Weights of a small GPT-style language model, trained from scratch on English Wikipedia.
Training: a variant of Adam for these matrices, 493M tokens, 7853 steps.
MLP neurons of a small language model. Each row is named by its layer, matrix (up: input weights; down: output weights) and neuron, and shows model dimensions 16-207. Each number is 128 + 24 x the weight over its row's rms, rounded and kept within 0 to 255. Numbers have three digits each.
After each neuron's rows, "fires on" lists the tokens most often at its 100 highest values on Wikipedia text that the model never trained on.

L3.up69:156133116085150122176118108162083058107145131140128138142110118145163118144106160131085121129105128180138108106103113145146150084099099134144148126117106101118100150138122138127091100124076114148144156170120139094158116128214154131118120084146129117141117117167122146147147130103120112138116140107096150153123129084145137134170075144107161152141137112159128158078121117122086117186165140171158146114125111135149109137117138124135120126120063159103141130125120144149128132148127122110133169159133140110081128132124124127119120118116128074124131171155135111122112103140113128120
L3.down69:150096136137113095119154117143168128128133127169087097079143121090118096111116138121152131099152116127130146112145161173111127148138114173143126135115135160104170091147111088124120143121095119134129142145147125083129136130133131152104126112113127055125124125152103101139129123140113152129103141090090151141119130164115125157143090137133152138113125164097130161143105138084128088106107164164137125162079141132095118085177119146078138182112139146157126106144146142183169124161132159089136112135119119134074140128132142101170085131113083157145138132155117092102104123096122182087
fires on: "ur", "hi", "ro", " pro", "iz"

L8.up316:088155140109125141111143129117125139128097108088108152121174138142147099126105164122116087135124125123115138108097148119099146128128131148101088093127150142108149139112098106137097109144141099096164137124183118089123134105124141138112132165183132128174149098111119109115118118126132125103099127099118091103121118143129110145125158122135110127067144164124123146121132113136102105141111125142121146157100106101104128129159141143101137083124085107110137183130114155125123088142177154151105117132144121114136133102110144157133112155112157118141127145159107133168146053152169105138
L8.down316:166193153084115130107118157104120110096138123096122134160121121108164140154092124103166116113103134112124081141124120142119046126147163161132124140085111135113132095142118119137117149112104171115088145139139114103111112105124142122127074139118152121139113140130083111114149145105186183110163123168110111131110149146080146101138116124104106135147122142118145114142124079143121163087143091140109159111164124134158181151140100128152106139139115115122120111144092153108119101128137123098127121180117137091153118123132141143142088089119143120160111139120112093090143165093152128150
fires on: " as", " Bel", "om", "im"

L17.up511:173089136141122125147118144122110133121109110110120114107105100141155116090138119179159138133113145128155140135117137109121130119106132098113093101097132182159114137076126141167145116134130102151090084157177125109125132140149130166156127109133161081172163191122160163142142107128149119138134103103142137106156140115148126131184127172140119143115137117140119146143091114113145132155117164129137150124149152130147095129135131108152137134104142100110123121157112151155102172116164167158135111153107119108119142127151167182149121148138134065122154131182148145145146112085125065112
L17.down511:124111128128143123149138161133124165121121158133147160177147154193132137128144103128124123098154109144090146080156111104154165124173163148132155120152124140153130123155124113119128145152078156128143138122138139164096160170141140072117202158082117132143135124140158115111120101117126125159155112112135137122159121101142103108140074145116100213094135098124181152150155119138057159156156128145115124090122155192131146121132133137133102167135138139100135135126123145163096130086116146143163127112058109115138110113164155100152128101131167125147141121116123113108128095131175133072
fires on: "d", "le", "re", " T", "mer", "er"

L11.up586:143157091106131057131136140164129140102142166128120120129128127164128114147156141116118129130094112096132174110082130149132144157131129125110155140157110120156168102148147130158132161163159138113159141151143108111119150143109144125120130105138116114076134129142124106077099127073129137109150135111104119141160124167181148121108164122131136126126160166096123114131120147139138167129162147140123133173127116126158104132062136120134094110134094110106115120133108149139127144158108103134126142135137143100139106112056141141168134165143145116170117104119116127072191161098137095124
L11.down586:140132120144128203119152132135144156166156118133161145110133123137146125148147143128124108127135141110116144129119096133103115132142112137129130132136111116163089130121147133114123112157131108124112130141154142152124131114108136170097255140123122122137127128120090109153107135142101135139117128116113138142140115086124108133139137135151150143124128108128109108144147109128123126166121137149139142091148112148126126129203100162117163159115134127147126144162162116136135135142125126209147133138142132114113154122139121112105091124127109114120143119136132119157103129101152127000
fires on: "==", ".", "\n", "l"

L3.up654:146132171140132116113093122150161138078141109098169154134068148139166110133167113077150108098114075158103140125126120133074127133128156151150114138164138141137116120127060114141094141108117119119132113153128140145140100128155121151132136134152123153164124170189110160098132151156158132106129136135145106164139106114161133177152142081076117146116138167141138124163142123157120123118118176155093132129102138132141130154194171129169135158128101109145166084133157097105121134121157162117092149134133135130140173089102139118110107109115142137173118153145100153144105121115113125133
L3.down654:159136152108115115132146163149073141096110129133125074098134135122111182167167132118126120135156102158077147110138147148094125122121150174150149106134125170149145149137159168143085130135107114139180134114132092102151134114118152119118102099083148114131146120144148171100167113082141114104128158142149167121153135122139118113118128068142094114087161167129112160114181100116113111089113177165117151117138121136155152146114108121120122138084163132120107122151138156163099097114102129125119137147119108117062123134134141182150117141092118100131105100151105127124153124135165122163
fires on: "ch", "ck", "ress", "ception", "old", "D"

L11.up851:147131141106105053141139104093120111073176136140131159128121160102111109129116127156106133150080115148100118130094138110148166149120115133109146147110132135157140122119141155155097148130137146123134134127131116105113154150145102108158152140097128139097127144150119105118109131105097154104133137116151115143125124144145146117094109162137148147148153169102103109134128113097123121110148138167141127149140106104112119150092141148123098144120125113124102133137131118144136142134140152131114084149172146128105121095142133153132109113122111104148148100144098077070153111097133100129
L11.down851:132095158151140191113120156138147110191136129136138161105123107126131127117149150131147111149143119127123133150140116141114102136124106128147148124139146116124114147137126118153130145143173080116118123132130129162144134088126162170107224125140129112137143130124087100116129123157086147143121125112115149133143139132135130125156138110140128139137117101127116117137177088139124119165122121133129137101159159116107101119178142166153125163130113116161128147161145118145145120148105131188142144142109123122117133135153135108130069129112108114127144121149141148182117118065153124019
fires on: "==", " |", "\n", "s"

L3.up431:185144124110178149124172115175156122117119134159105192152141152098091117128092155122160111121134128139137120104146123092159117139126133116062156143121130101126094145127126140104146142096113086184136109151091088155087137144107135118123134108113104134161141127163103070104166122142171124124107145115093134109106146133106098162131102099082170098161128098063172123107091155095141101142128124096112128099135089145109115142124182144121130103110169121147097126122127134127113162126142125134163174134092089107138162113141107114130131128111109122103136137116142129071106166159100134126
L3.down431:138076127127123128134159122107100135097105136094116174120103149138108113067123160114149135126123074123097156092123133143141149160177167155142162077115108110075164113150117116125114121107049110146148111109167112136136084073150116123137120100139115126110119132151081120114110171093156088145125148142118147136124119128124145189116147138135161128111109128117161104145110108139139146145140131146147140133145156118121108124135177117099123139119101079069152162090152131143161130120131119161113107136141157164107106146119145130121112152145097134148172123130152147167090139096125139185
fires on: "ist", "n", "st", "ce", "or", "an"

L3.up684:149131164158119116167115129169125113129158168150156116117141157159109099171143150085132121128159098104164098139141099137127128107082132126124143109104140143154089118118080130108156158148144171116107158164124101145172136170137122107127134099130142146146126115121168184142128131154142125175086111121160094135101132138104133152129087106064113094095103129123145129132174109165117129101104129122128119167163130131162134089145101151171147114117099114148165102120122131111098140113137150123109150137168129157107126148115118154119149111102153140104131164140119132144102128143109180131
L3.down684:098088175141161151100171145145135088117101126087145093148121149146133130128128119110098141123160148121166141140113138136090145156129155144100162121082111174119120133177158161165111100119167106158148117108118105099120116077131128097120119116131158139151154112126132156154138131127120136125112145109133169085103110131164105155140140168088100116091168112109141131110140117118161070107136114154136108098144143140103156116115116144106116139132187172127114138130131111137117124105132142175093128129123113159105133187120142149141151163141133082087143101165097129110116092156168141114
fires on: "===", "al", "ch", " first", "ck"

L11.up1090:141121097069088059143129120122148118121157115100107133170132147117101107135120125140119109144119125157125189108096135126157170147139119164116114140123150140155122145123150145150145144064103151113140165121128140125110146114109150139131127148084126147073126151120144145108136135117110149091103123101170138133127091137188156129102122171138126185107156175109141131141130130125120151134094157124130143162128117133107141126073132158109113144130132098109106135133158111149161128073134150111095151129150159161077122133127112139147132189115101103162137127160115112088156118105157128133
L11.down1090:145101132161109234127130119135151147168152112143145177106145131156121139101146184141129140137141141116131120159114140147090115145140099145165143128125127101140115149156153112119132118136159077144135141135145160173119130098136130156118207146139132137134152117125071116150124127133079147123138145099102145151128127119152130112146133115177134142142114117116120109164169126137131121150121142122150112078164131128116102099172126157144122150124136128138137121158158104156135132133106111201146125117121142117138132141160128115119068138147137118136145107147131158152116118097149121019
fires on: "==", ".", "==="

L3.up517:171150200097142138128114146139091126147125120110116126116116092115157130145140166120098155139069143083161123128160116138145114133109116134157160131173124135115127155140137154167115116179132133116151146150145156137130140119177094103147120094148147103175114138135104144112124150145134137113077115128164125101106090083122131148124130144105101144113164156126093131191120125136111100122113139159174094196121104130115109078152151138128134156166125132111143136105156117124106159121118189130164151079155169088142092125187138141104119137128113183112124162109115113181127071119104122128
L3.down517:127126106152135099118142113123150119119161129136108107147120115143098155182154097120137144154174153129161132104105124156106115115119102141127139145136109137096127088128129119115127133131132157184165101133151136162128101077154098150119128147152118108112124126143147147170164180088136162117146144109124178155100126132111137123105107139168141154128154144097118205088139076118107128117116117135111100114104124134086157122139118161141150203146172128140130114144146134127096144114077168077133133156175095138102135161111125089132098147110101141131138154111116106143159191140107127126
fires on: "H", "k", "ur", "iz"

L3.up142:181111110141160110111180182108138129116099088103173164140150155132080149137117131117177161133115095152161116114106135151120152112123123110084133108108139111132123143150133130146144179129093075104096143140080168159104124127133112121109127101113104113176130130181119143174153133117145114115119131118142123106101130135149092164111136101086157145140147119109117137139088140130167089139153169100133113138138118128141117091115140144099162089124129129131133156116078156140162121198136152127147162138170130133095135127096124151145120123129186130134138132143176139125108139137129130134
L3.down142:108125146148155114140187146136106126112128113114098103156145106132164129098125135168128149097111120168123153187117143111091165142169137089103133123152151137109160118157120135107112161146100142139161172096132111131142099095117098134100172148119148138107117117149116143161146122134141126137128122138094150095162130092146113177161163114175143069107155125151154161156141131107141129133108149151153114139139140141120096122154133119105145154125084115071153172108140156134146132137164149131092147098126137102112154111114125070128126143100110148143140135069170203140105091128110103146
fires on: "st", "e", "el", "al", "or", "s"

L11.up1014:122148109102117019113115111132136116135174136122132099128160130123108075111118138101117110172081115105095165125118132102141196143128088143125125130149153131141176124143122120119130142142137171121139152139120104107081152147093162120144133125081159105109137120130120136112115132083118125105129106098142087152114137180209143147083130134123168139089132153117146109159148134157120162132119125117152125185119095127129157143116146146120111099146129128120076135125143157138145151144133125131102134164155142146108108115104145147138147150124143124158137106116100117102157134089116124131
L11.down1014:131125129149119223127120130144156132161158128145146157108149097140132156135157171134133107133139139123126116146134114142089097131133091146110129134138119111142089146123149108127132131117141077128132131137152138164118140099115138170109237126122146127135119114110077104106110136141094121136110122113100154138147127101118134137152131130149153143136119122124114110133168117132125107160128130127118128075159141129137114134178126167136150175117124113156130146155142108139134150152113120202138150128148144117118151143154128104119074123125100119103150127153168153182125117105146123009
fires on: "==", "\n"

L11.up600:101146114089120013148149133153136199104132153076147131108162119118131084115121112139122125143118116136116151122123116090168161134161145104140106100105117119106144127129145146134123150145145178114116099154121128110114096144133113144128136123105157123112113145125106151108128133099121144153136138159146112134144120206147135128113107138115171127117149116123105108141156122133163149129153136139134156192144123134133126149062130156117148118125134150097138103124095117135124106134140097105127118117138138111153112128088127171153158167128175140143139110130135097122137131128115112127
L11.down600:133116131125125201108115121137152121167156118151146151095118119137133138120140137132129106140159126121122130145132104134094132145127093147134156133136126113136096148111157109117132117147147075106107124121153136158126135102107134154120225121157135121142137123115074106112108127153096135134136132101122145145133113076137104132129114112141149156122124123132129112124157112132115122175127130132124135089154131129129092115204138158150132158122125115156135152156146115136133137147118142207166141161135151127107159133152133128129086122111124107128168120156122166191121137086144128000
fires on: "==", "==="

L11.up867:131112079132117071118149158165141083159159146157099149134093103136069132123130167112143137167119104141114115121119120124133135104164099121116116109133136146129163149161149135145175123142145118127137124134134121113193155143152126139146139094090138155086133148123144124063141119125131125113108128168131151169111130188163124114105094109179157165125151128133115156137132129087139147121145151138143158180132103121104144113106160129161128131144104109122112146129117117131180136175104107121111119141133161083104106132118096143122151162118110161130151116119111133117156167073118089132
L11.down867:129123116139134162111132106130145153173125126125143141109132116148142152149168151115139134131112124116112142146128103121075126163160108138133141110149131102160067147132138100077127127137106104133123130131150122175125122080115131150097241141130104131121129131100075109159125141146126127150110153123099136155140108073157123140135151118166134141146110134131101121146154104084127153177133148160107134088155122129132109124194098149132167150111131115145139150145155108121142140144159112225137127149136160102127138134159127135128119138131127122088137152148157132148111131092158134000
fires on: "===", "=="

L17.up1164:123154136185145130114115106122111144095157088137111169151141131144152059138119119132140151128152151124135142120153091135098133074142094096151135144114109137107086182124125162104108087105088085097151125169144140163146145105183142136113130140135154109144141130138164144126139116122123169174101135171101143119115093099177140132157088187144129124156142127120142140148109095150153183087086123124123165084096121116131104102140129176146146145151158125112154125143125170125134124103104085144117132110142167144081174125127124123120122122086107128086139155138113079154112178112148121097
L17.down1164:114126117118105111154123142162123100127135110108151124145118185132095163103108103138130123124143119144137114050150150115164119130147186120128136138168107141147142169148128150149086126139142140122155133118122138116131123154096153115134113157077114144151178163136113098138102135135123131151137121126166125155123157114147135100128157160097109164134084108098116124117122113097114158145139132106112102118125152139123162137105113112079107163148079121063108116136114121128126120061099180084125139120116100150125107121121136164148113099171142111131092120120159146151085139151131115127
fires on: "d", "y", "in", "re", "en"